From a checkpoint of a small transformer trained on Wikipedia.
Size: MLP 1024 SwiGLU, vocabulary 4096, 16.8M parameters.
Training: a variant of Muon for these matrices, 786M tokens.
MLP neurons of a small language model. Each row is named by its layer, matrix (gate and up: input weights; down: output weights) and neuron, and shows model dimensions 0-127. Each number is 128 + 32 x the weight over its row's rms, rounded and kept within 0 to 255. Numbers have three digits each. A neuron's up and down rows have the sign that makes its largest values positive.
A block is one neuron, or neurons of one layer that tend to fire together. After each block is what it responds to, as a language model described it from the Wikipedia text at the highest values.

L11.gate828:086169096120100168123153143134129119039131175169156111167110146156153100136150134177174154129116153136109138113105153068137154134074089110163165110100099118121091114157151140089116098107122136116098157128180080164118102155111149170093142168209170173097105079166147130118067103104122133192172113164108157154107121101053125076142095110138106121098136091122182123156087030124131138149137
L11.up828:172097157116172100131178143133087129095129156108145132122168068126129148061072167142097096118154097105165139148100146183154091087154097154086092115158126108100157150129105142106116129117186144140166173128199168132063127140152121101126182084104097131105088122139116143161100095127089124146173178140149075126064109163106137135129109089106154108185153086149145031194104153109128098098093
L11.down828:136125153139180117083156140095083098167115181155114151138139144096129099151166162206100173154108160159136147145072153117161086147116147132169118051125090117156159172128133170107147153165135117158030120167127172155148176119125064118098190116147123102079109101154084113187073111122071142101124156128159085132104142167112195122130128118158173117090144090149092135140090150161133139055161
L11.gate881:195160123120122115153119130124087120115197138177161057103110138118112101160079171118153179119092165111189176170144144180115098145166100076101158128110146128163139149155143153063119137109133117165093120159120119117185156150161135104123141104139128119057138128141087138140160120107136114153117145088144151120095201125123135070133102152066118120148125100064176146100107104149151118179151
L11.up881:118124114110123079156123159132123172123133123110151159155138111092059134132126162174156157096140132079097130097129143136082157072138140061098148131126130104066164088136120133146112170104128109153080090120167144176135084180145101098121128126161110099091120124153086079149119116061053159106087150121175138119099224103133146054114123133115130104149159159127120063137089154102100159084087
L11.down881:111094080131186097099172166137097139106171092088077136145173128112170124057158121078147108113142194150118105144118103126136117158104139098136092179086137092095140141136083166103091099199134174157162080197150131088121133085147079136150095133106107113108144125129112131186151180169058154108094120101095192114166157142098053124063162119151179082108126138097077136138041170155140138157102
L11.gate902:122169132106104143139196164155079142165148146137113114170116156152076123167156135096116119105107101149144088134127138133133106068114098069110124119115136185074118175140153170098119185143180193104098143126178111129152138111075107141042134057160058096133111138116157128155072075083131094166105050122089133110070100096118097176091142075108190134179143098107126093051139151139097169169140
L11.up902:086135126131121101095126130137137120088125125140155114131205174149098112115144132156107063171162125137146148140103152142123129093146071126119194127087192144124108170171115152089124141110146170141158178149071147196169132043142098182066082120166099107131122170191104128143093158078159150150166111138122100080179155167175144151081123151111178130142117182136183096144125173125155139230125
L11.down902:102111122046111155173106171172052136139106135041124155104184150107159148132138103114092156109094117156115090076126118105172128167118160115138148110165161124148169119131149128087097096069144092105130063105162129108095093073141128164041113063119143148103183079095136143094140124151108161096061091122108145172148106085202110096101123166126165154155103088150152139180058129104103090151090
L11.gate925:083100129155126127122136115153129074088151078095110106132097157108132136142108109123099118174101083119097100106129120140079075079131111181153169091111084111060089070150113122091078146162114121131128220136150090189150068119131219111110174035150117108091122128125141164166118086195163145119145094062106115092123158119145114164116100155124138136132183166161077183138133181169146145144141
L11.up925:116151156131088125096117125168086142175125059127174114149103148147121139109137110111155160108077077138115112084140159133132139087128121170086111120132162167105136161156192134134123150111136168101176156129121159196156124146089093113136135097124144138104145103119122121104195144098111105083063131121147126080146169107116159138156147157147145078198156148144138123149069158073143153119068
L11.down925:156144162053188169175130138157062146133151099093054121092136143064143110110125107090160185137145133124127091098119142100123157127110090124170109179131115161150124162183185173114095147123157129165137094113155125135137053123175137166105121141119124119113171094163134175111167081127078158130132150167126112114113102139170073104115067146110148126080028146145118139175064147142141133144138
Description: Duration "for" before lengths. Mostly "for" after stay, remain or last verbs, right before a length of time (for four years, for many years, for 40 days), plus weaker hits on "the", "of", "has" and mid-word pieces.

L8.gate140:119083124108153144159125143136179092102070155187197131101137152148100132099170100098130114156089144107144127096154101070161099143103108167110157143125223117067160148192130100100132115154146143201102131158114133124113103136095130118047130169130198128193119110118145136127103165124098083064140117120112091148120099180117094132144156143123112089161131096073100124192145157124126132106120
L8.up140:159111113085151147198096162098145076086098190172142165116126120129105132124144115181195160183163094098056156120125130095108103145110137119130116135144104099178091136112056122112104155115130120091081145098148124097150132166150134067063157161120109080049110114084152140101127156149119098140169166157069132124128148114112109105132201135159196154147075088084139123107154087198120121168086
L8.down140:139119145133144133148110124159109096160107157141116123124127103129051114132104147088087060126094117132148101153123151153141158102163113149123091113147094126090118140126128172140199114089096138104111082164086087155167139129148099081134120140171147150113117180112086109048096108101125132128126189131110114124139104198179100044124123116136224136176153146103099072080115079151079110167105
L8.gate383:160173147152131143165090112141079148124105108121126146173129101136160138125138157132178048170145101150120131173183178132087183094146113140154077111120122116062092126173117102120045128081127148113117119136139141147143059152123188068137088113144141142161137137128090091127150110106079140115171158165114124105102157155181086145164133159131135205104155140158176088130178158159083082055072
L8.up383:160157119180141157121136131114141136125083097101199181149091171098182106120166160114137154059114032122144111092138168173176136112134184138171144118175177208126097132145105059137122086146074078144100098205109174144083118206125192144124125120094123156104162154095131132138102142151136054140128157080129084077107178121142113148094123079126112077126109110135132116174146104096101163097132
L8.down383:176135109099151136112146166119171160102130135176154166177141104160124099203056093110120067084122110159088114177171138113102099208126153119085098111099148123119108100168128105168189068104119139146146156094173122096117160191145115116093111108101138174132153143107111111093131063135103083145099146123118140078096191117143064142171151108081217081150074119069111068165166138057103098136150
L8.gate760:142165164102114130180146131172164153102188104133148138220107165137089089133127089150136118176105159114102133103159076110143073134085133098100105144165106144125167103129158130132124079130150130088090120136097125129111122133125131113107055091119141142116157121107167094072133091123084124169170174108119112085156124125134119122142164124108079152123144156104126104140107194165109140133108
L8.up760:161073094146096130143127123115223104152082147106145120142100163152100168135146138092133136130133197114085149161194211139190187131134131108134163140078163104105111096126139123161168143057140147109101118115126126116098119123100194107127146110124125149043124141127171123146101129173116057156132147114188174154174120111147145173161133091142180096147142114148112141139115138081141185097115
L8.down760:142131114177131093129128116118088154174184064139133097171119135154189143140134099096106142104156121049101121157114169179146101142047101162138124114125148120080115139123131152113208092096176035135072195126096096137076100143156098117099144150084124134145131199116185134109106116181099130127159111216163151133074142153154098113107177106158143135106190044144123112138129157139119159099120
L8.gate909:089103113190054176113108150082127147152153141099207151153167138128124143075138152128196143143112138105077166142122088110126057116120123090069175151104137126129085153073154124110120179117123148093129128104154083097102127170124137149144161113187138112130097164108145055088121122068142156134101086157178119097150132143152080118139127071119112135159154091146110128165120173071081121134130
L8.up909:171139200169147165177130136158106182124071152114110112163130100172142086077131153128140144112128130133140165142075158160105109091109136170114124114097162145058141090055155146178128150083124160153092135176143117130118139099133137120085102073156144093127150090101118088053115201136132080086110091112082130129120102096136108111176130112131206088131131080106181116129086141112097081161134
L8.down909:131171133165082140151165158114144191164125124163116086133128112175112111221083088074168149146123186119066113131111145134141080137130136137116128148103117111113125154133137123112146170129170105117137089139175119077057151173096097089103126092187131137080093161130192098119142151171117138088139123148106151125142104157197092089163116089157174151121030098116140213120120137138189098155160
Description: Article before institution names. Mostly "the" after prepositions like of, from, at, to, just before an organization or university name, e.g. "graduate of the University", "the Royal Engineers"; occasionally table pipes and "/" in units.

L8.gate333:115163077112146142123127115150153094173106150096102105165159137097129152134111170143133086118088111121117177112113123093166190109125157104101088146184083101148141114138147172178120176106111153145110174109124150100072129134135165121093097119129083122095073119152134098131079166109116153157143083147138172127126082160101128133116137082110152130187139103189124110121139078124126134153093
L8.up333:112178126134081139167162129160086133137145152118067189147170085192142199202152099124136142161129146166086159122125140141145088123166132126147101150156110146124089167121130108088146098107148170097118204137105154140138144104133099172136143106107145139119132124180118091058172133094122180131140109179104082111106162121178109166153135116093049083108107167126151098197142134119139060149118
L8.down333:085081159131157138120239156125144141067160137093175152165130106134118107131120110108087088053208116154149118127152116101067123126086075130137174116115132170131131081171152114116196087143121163136078100156102107154127122138106118078146061119056159137060152142059133131133132108152135135103104193134152155147113080097131167106142098163120194096140149126107159143106158118123111127111163
L8.gate341:117155153145113154104086185048132097128103118099182173138171161176156130101072135169135113151164122121111163097145135132092121097161159122169222170127184142154129097114120145126135050134143153109104092104102110165097111118149100088178183162165120081123150109138202115131079146120142139140112122077153116078164150119122113142122164145094169100176143151130136103161135198093105114122073
L8.up341:139145075108142129132153075172087124109157115180141110149123094115133135098165138113082099148117130131157135109159081057120138155116139100153140150126168081123148194112139146084177185133109127086111093138110038112110148125047129173086104160149130167115113154168112142063143116146072128196164118144161149136148105227086105127083137087152154150126121159132113076097138115111156133120093
L8.down341:166153108190219135152132116094142096152126132179158140167128180154108129098147206117169111139175165166128100167079111073112107091091077183095110137080085110084144127109158135028125147205110122174145102101146125141144216176133117112143130134113116084110170124074100118182174111102148093159131140158135136137110099135111175107107111095132139107090114139168163126142135113136115130144153
L8.gate371:080112071144128146112101170100135060100079136089093154114158173191126120160154151123193073124130098212110146153124150118122175125144172151072147140195116073183119122116117169082175152156086156105108153120130162182132096176130129137085139113104115119114138150083084162113073094148150159113127137105112072131146119071168106041105160128064104119119132119173143099176138116112129125113158
L8.up371:129095128101089099174154170156183184134092098086072096053111144162142177142168156050184167105204116171112170078132185111134153122165133099123143147135151138165155127131146186086117165140199133120181110131159132103085128114128087147105097077165063138164130129113127170119148167108164105071125097117071095077095144181100134130137163150141183181184109128114143152109074107130171176141070
L8.down371:139068108118149134163142119149109125176054110077157178117124110105127052114158127117077127130151151107119196149170152152154109115072095127152143085109136145108194141164088118110169151105066117080163073163211095090080132132132154128099041125150097162161091130218108063131150136115148197122166127149113173176199105174150111154130178137141124150122176127124191164128155113147061184140141
L8.gate510:132125091129117178139107201102152152116083095169121116112147174154084162071155153179164149122120160168169139101132156141126107132174166137135145113143107176124117120172119169180121076208074130158143056156111104167155156088104099134130140149124136146146154117187095119082121161145156134133148156109160088092126084096095097160070135078093098114200131142115162099121104136146100185092155
L8.up510:112136101129131124066143147137121094186133105089141120133125176100133107128156154163127068110182141126123192101128078062175111170052126148155112081143142139144086105124084123105138081155153118108151191113147062197153120162055143231092149121166182148136138130111120118114080173088161138163154092097166192113134125078151121156112131110177111184117192097130130071137124138170084131131153
L8.down510:134161109129158100144123102132110094165139103116155126211092133086109157123112061092158084067200055129136175097142177147124186138101111120165139153101166071088085118164140166136106033164080138166132114115111102141142104150173118212094124109127130102094123110148132146116107188150190159102186139152112186157077113138111166165136152150118152166144104112165166110110096116164119114146112
Description: Clause-ending comma. Commas that close a clause ending in a date, year or time phrase, before a continuation like and, but, when or which, as in 1965, but or 1795, when.

L9.gate510:074131057142121128137114158160150083120181134105093077155176152146137143093070109138178097103149133190127141140140125158129152151153078169097125145177176115080063140112151169136192088148121116093135072160172116154118156143152117122108168213160130087094169132155090124132098132125135181167182120096187102138100174121120145094121123157138114138139177139157149093178123146155141157099135
L9.up510:120164109169154137116152131055093114097200074139154161134148132183155107086097182135145108143149072121158120103129085143148125122099142130123194078134164143153137146118179162101126066111161065125092109154109147103080123109161129123164129108108117104114138128146116142129146139088175188104117146202188123052186104124123157110122125097141094083076131212179162059084097215146130122112057
L9.down510:132126119112155104101148129125120090157068151088102134172198110138166093162178064079104127159164107140158083134091139139112167132128112119150119161152119155094122134131093185099087127131149182150111106117172104135090142135172101121153127093128165127068134106153079088126102150064127148114151162147164077146141116059116076087115129164149142093133030159148143103107149115152097115106114
Description: Clause-final comma. Commas that close a complete main clause, often one ending in a number or quantity, before and, with, which or participles, e.g. "$2.3 million," "4,247 yards,".

L9.gate87:185142120144156168148112112116110132097134117117141148111117153121061157153147106094095142077094068109133137118103153104053102093118135049151166152136093111180145081121132175108059122104161110093085155088091126125164068142113211143056114158144079102101133121109148164095097136196133110091135118145136107103105055138119151139121105112149193099096119153121093091098143166116154150109147
L9.up87:129157133123107102111159142128162109129156148150161123110117116167114145133136092102138097080160081164165067081197089121152177099121123108170177172162131119115092109141209146158156194121115134121156150150135139133118118121173155145129092196142119134147104078214106117133106177126101168158106143132128118075120070142106121143103112144059123171150131111133091103100103126090103109132146
L9.down87:124110113172107093130137117145086141102183126133102102177120134124148116141152118100133163118090114102123160133085109165106149097154148067150139108189159155138128085106158129142117120156100112112068087061098159144119162126202155113145115106064080045077104105108105127173127134158177056169105138133064179098127110184121125122130095118150114061123092058127080162067189084147138141121164
Description: Preposition before a date. Prepositions and commas right before a year or date in narrative or biographical text, as in "retirement in 1967", "since 1994", "as of 2020", "April 11, 1844".

L11.gate350:107145106142128133119134162148118124098131125124135103170135138126167132149074171121115126079155096077087115104108105156129148115132027094116118153105088175158163124147153134136087099126120117101129131080107118092120080093140138131079112084075128065146151118128174124092123147166112162087094093113148092132177077167136137131106124207110126102135156105088139196087181128080118119111129
L11.up350:131159158100202072180119195123103113153107126152104149112136089143136162117105199074168166163122140061130086096139163133112181112197145114097074124111139139129165135165133107159133096139153180158116113115136103111150075138087192109158096189110101100145164110154176126112123153168190148118119144164147160125160128138088121141135130171075138139127120083142078176058077112139086079105123
L11.down350:136104114087086138083129131181181099141164086131175073049117073129148125144108110154138119158090136085105150071088099149117187115062175104129133131107109141163139122059167130104051182112121097119104163151142160113064166154082134109120154066145142165150106111111180129122146079116129148113173154060135111102127079134125116107139081113143108155169100120147089110162165167082121116130154
L11.gate371:164167105187096138115116129105138124046130113156189098143094131127140103111151103109136156163048148127123095161165087113099110052089081070142097121142075075144122071136095141144168072145111111048136114075135097091116094116129137089129121161159155116104144155146130089136142151140156090099106153147100101103153130139068121071112118127078064116119131086069121083144156157152137121199146
L11.up371:182147114167129137143116080081122129126162099171135126128134132142072163096171094165124133117104092096193109094109145125094147096082098060164211148115125101122140077087076167167142143129117135120106123100142098097134152156122201113137132178155065094141158119131107156114087068130165134116068102120118086081098096100139134194106081133099127081058115162127130107154153137180171163180157
L11.down371:058176146087106127113133143091110156136118160131136134101114147140145078135116137141191156149157148131095068141150152116156130072124132154109088147163096145143149135108175075103148101086095136130173144119087167113112105160102137152112114136157105172183104098195119104124090145092133125141147102134131119121110098074180110142121066061161147188162103113102126099161080065069141131170054
L11.gate457:156134147134123120126102124072061144124106086087142127123120062092170151182136082132130142121144070150137099118150145114088136097136117106150108145123127099085088195150166166126164087084114084042140182112121093190146144168109108061149088138095052085131141047132112111137131092157127148157090086136037133139053095185149120140069079092174100130153088156164134155108148124108149118132077
L11.up457:094129090108105108071111071100152149185116164113129133155083146158189145134143133139155175074168106165152124080109091186106098132051111098143150095114092163137115136161167148072107100145173121103097176129132129107149170103134153101098133152059109105105130141118077065167092117111165134128100135106103136097118083105136121059096141120090141127080098082112121116105133126174118127170128
L11.down457:062076107096090107078127083102081136113077159122135105103091088110095151121089118185080123179114157124168118095151107119204174124135110151141153135096145145129093086119170158108130028103185144126110100145134127114115137163163111147119074158103173140085099120159104160088196154159130155111103164047123181173129083125117098107145122141179132163074128149100173139146049157068104141144134
L11.gate736:138119098124192135178159158154126060112146123109189094158204123138138161119112142116124121107116132077139143110105088165160115131155175102066188081136092103127160085146120138155113131133149124160115142129087131141124101142083189128152071122122137151125128086160068086168100171163136105091082155130094094118106079162127131084090130109119171106101150121098085082094158094152058125153112
L11.up736:103163126134108119138132144125166165134089159213151127155122110090082177124119079109115175143104092062103134092121127120126113100174160099131236112162161164204180085126118134112080109128141123103138145114125145101106069191094168111100081146129121155072095144157080105162140101135163121130108075114119101161188102160140134107055177106079210167137150119120097097111114140180134149105111
L11.down736:145168148110167138059107167096119073054103122150157102123137148162142090169146149110112089153088083112102108145109072137151180118161077110154128133133099136115137143143144136152134128162158137119107115100087145120133107104093125103140118089092110100199162102118156164101106157133102204147176159160101133147108129122176086140205093145128255110146064068146159080116165136093104080078198
Description: Date-introducing prepositions. Words right before an upcoming date or year, mostly in, on, since, until, c., or a colon, e.g. founded in 1998, On 22 August.

L9.gate703:148113083121148187169143161093135171097151095135138156135128138153118120178111099147159069096097118105089156090193154075107104117084090084138141177127058116070083081138145140150136194151188160119065150131145112173128105127139184145099123134086124084136143148182134167160136161138105161080198075151119176140099110105151139134197122156122105107067108105126176132128192124084116152134123
L9.up703:110187175162114072098094112140131181155126118186065142154096132109123154177128130108092152131158138142056099118191173105141106126129124106105150131087064091097165075147169164122137129112130150090160153160086102115139132143029143142069116125121088102129095174132084105111196111114123070134119153147127101153161172132111164127151129160144105123089163146079104126128115181157141136158117
L9.down703:102131091162077079141148158129089079131139153165115033133118159103150130157148100173099131139129079139127068111165123080119142138150126119120121159112102162122115145158111132095133132126199194079117166198119176173098083092067108131055155061108201116081138103122074107080136177084085121089085120105152099067048089159135074169139120166186123089089176140115173125121180146169173128124112
Description: Preposition "for". The word for (also For) in running prose before durations, prices, purposes or recipients, as in "for 40 days", "sold for just", "for women"; occasionally of, a, or /.

L8.gate22:062183100109121139123121135148118161073180124193178158087156178072120193087168105154112152163158068132105154093151193155107156122049118128196126159159117078153142158169158163118110121154154174109150120115114143127210123072099134077156150090129086117121150114102151094128128148110118199111169122143132100097082137161120097181137200164136083063128133114128113136148124160156111081101183
L8.up22:183134099110146173135106129130159118142106090138107156112136172152143214086149134152169091173135077121110184133143166138142096183138190149114154163101097143144151178135150114136157138157148102080162177130169120133166137139151106129144090158137106175131161100124175167155137124156172144163111100149121126191096091182227114147128179174173199065085112054128182120115114081121167178068133
L8.down22:057097098130136059045125125139113135097135144025095093130150098111152127145086154147109158080117111075122161152174099134157107153108110081194169175114135116112117146148089133116068138157212207122143100128135168096133086128135146112111107136122145097101114085106134100161149131123117123121139085161099154120115105124186130143134172132094114139107091119110123145075047125133167128085153
L8.gate130:163082110198159122120095125091178157146166149097109194140073143153142072114137086108098121134133079085155183145098081167130144074114120146100078141118120131124094107114161114107100106139113067079154150128159097179157094109163169086165090128165095153154170095115141107115107149135126123165097135086055134145071190116163092122125120111130097140153071092158148172116114089163127109169095
L8.up130:091097166164153114148115157157190180110141128151112105133166103177146125160101140112140118176159139139158124094126087144145073139124151091106088130161097120112101145106077112076112100136142114158131165095154094116144050109148116085134085171178085143111118057144104098084125174101142176122131116121079084190076182141138114127129125127183127146082135116153129137117103127126116121116099
L8.down130:094095138117140146110134161138167092151118145115136123156102103174078146181084133212144126204136121077120150159147143121102084124133075111140136087108138157190139118064134102114102115175112156121180180076181100111211115073166153132069132152109109192172078135135113085100123116149103156103163129065177127133135098121118159180152111150126167178118124167077088148149152153041100144174175
L8.gate780:043140092141128091133134107078101142075065115132168158153168099076095167080148042140094144131160153121176155120173145118082116134106126110119160156089106144169111052113191126130146120100114135067103137108119132166180123130091099113094121140095120154102163122129122059124143144126142101139143114147040096171139126142151149108149150176149184114122176057112097164138150119139155100124102
L8.up780:029104130144141081159124169116163166151142130108152101127111144154171167149123111076169164082050154175113125113144055111127189055116147115163085079105095163107092096139129198128177137121105141116131145097193115101173109109143149064126092082180049142126181103109135095074114144142130132112097200112114154124121137072097136153149112109133171113141066111074121104161155119115142135150080
L8.down780:091100097118096159132143163163172128092104124059119141124181132073134074119094130095150101128137150180129142099115090184066143091047119066101148087120132111180077139103141141123138131136183172134161116105169140147159120184102214123133147154086096165093161104098146106132151170134142174125098159141114099138137101124174105112157149071127159070107085076115119102137053160136091163129130
L8.gate925:032192140157098141119084149106106182154071114127177132119142095150102147157104108170139130129164114109104133067169131104104099057097125096161157101104097152155090127130167122129153108118168098106124122150142151135147124128120118143136148163077063094101098056093088102110120166127177143154088136159048093160141111109117140091102130130125078134096140110071130129155148130163103132111109
L8.up925:126105101183141115083154214107150098178143135083098114133138145114117160158159140143125100099159093128133120123127085186121185131092126142171153079118137118159123130154105062112176095129161134102138129150118138144143113146122130080169087141128026067062169127056113147066079139173098145166093152164099141113175097110114142148102120182160156080114088120161072097162139136135186123126131
L8.down925:113092114081149122140123155055148089095132121116129111169108143132118088151127116123098110033104132109124110162223187167136137138110114108145111131070144112200061131179124150179098073182149142179142191137122173106155119150137155098105197147103148106090119145125111054134130112113133151198131128084089072174116114080121099118140132140104186111102152099154136135129131173080157147119082
Description: Words preceding a date. Words just before a year, decade or month in time phrases, such as late (1970s), early, c., at least, year, and end of.

L11.gate95:145152121159085149106085140140111119155181139129170127114114129106123138119101147132115089137131079132130127133144123135121113186134132163092176128117195176107132142130151152135076089161170094139117116042174120095117142077136156083125086162148082083094139134188129099170118102165143195092249122158183093133136114103121097144102166165181182083172178131177171118105118185111152112076135
L11.up95:113067092128145122100117123114110116140119120091147160140110163148122146169180148112117113107177108080133172117137107206130098120131186115136177148137198152123165098127111201130160079187147169181091147086076119182120148161120105085112109149150122086088127149116167125073157163131100103109149123193190123129146118113128165131120157165172110068114136073148199090073097133084090141121128
L11.down95:145112136097124130089143083146088015146140137090148153090153145129093128100117167104113057128205100144151064167105118120164146130122152131126127160177129178129167142163138101095033103137145160162145153135116131144135150064164092154092110181170165114150115127184141121128127086116177156113157143185159133139090105116151071106117136129162160128107058124127185108133057108155137097150081
L11.gate665:109119125178156101120126128155141099125100161117126098160106112166112136112063107089124054129101113123115182093137119167114117139064108156153130148152139149191070190147130144098158110154163157125173096112117102082152161142142145187099126099149105152119122174146108113150127143087148119133102179125116121116185149068103211136136106146112066090140119132175133067147107180185130162040181
L11.up665:128139106158088109147100092183132076100118123106168146161090140099087134080142077108151110141102082107120113127126148159057107163164102134120182168162120064092149114072102145053125068156107175114116132145114094097179119106141169119117093144173163112085124095146135174116113078102144193143090136087165087161139125123156113103121154147161079082064137129171128134135187120092093143127087
L11.down665:146200146139121079148202165138110110143089133093127133146158182104072084159118149062149022137167150193126133147131158142116076103119070097177124184141070132135134114087136064115120169081118145066079142106154186150194138173156080112122119126139192144113119195110125239119136091125164156103124087122171158149072145131097124076117139154131228114156054144118079150120097172144125145091145
L11.gate738:156063116145118102058186200143086159115068139135086096119158152113125134154107177171080115156123070097151084116129082068091124148110122144107148110163092146087125083100119138111111111144158186099120094098144121170116170094082104124129124094135114095070132093117071108121044128140178116088149155078175135069105074138144165178093146125164138100140163173163112148099121139148089146144096
L11.up738:129119135108170132163123110122127072147170081075145162091149106159107133129135147139105106052159139111099127155078115165155110093060116136143069070142131133063136099159129189099123095104175163141099136172140164164146152149094107149054110107123106106148131206110173190149105161138056191144131075203135104101161117156083174169185155113136074130127120126093130113110154138098113129089132
L11.down738:096080140124165133114143110091170093114107178131113141154124152147129124126107140135085111192139140111087106077153183129104144113140120117038188131145161116113095184088143127167070115163126118163156109069151145088138154093141152136116171117141128118148076115132203086185121130103149117119121160130128151117083139090176097097068087139177210109121111167095145139160023112100093159098108
L11.gate839:193096133106136113117106069123157096142075173123160172223180057120133135143161146149086123135125146121075100171141105142094094115125121102147092138221161089134173063138085153144137138123190137129152150133136131113125090105189150163160179103135103137132128160154132160158101133141097140140155153096157166167148167120080137062105147182133167152151137119184087122152158082075072117105112
L11.up839:110144163139166114135101047118157078183099123110133140109134125140103134155146112100108110183185145141136103126059157135184175092130119153146128128157137096138214118172164120113128109146183156119110136150160109135140099103166097105166120124133128171111129148124066103167125160184093113091138171120121141168176125091104106137102198060144125125154097108142113091064138167122098101153132
L11.down839:127128123174123172123142128117129122142115131123141047126147145134136141122088157125174172090126137157141122095154101108116106169146128148180171109093114141107136169096088198125090108102133146105133141100123126128159108070131096163055073111117125180112123123144087164097099107155162132144086062147123118022126107104155164191127110133067187107044108161092083163135094107104119106135130
Description: Clause-extending comma. Commas (sometimes parentheses or dashes) that end a complete clause and open an appended phrase, such as ", with", ", which", ", because".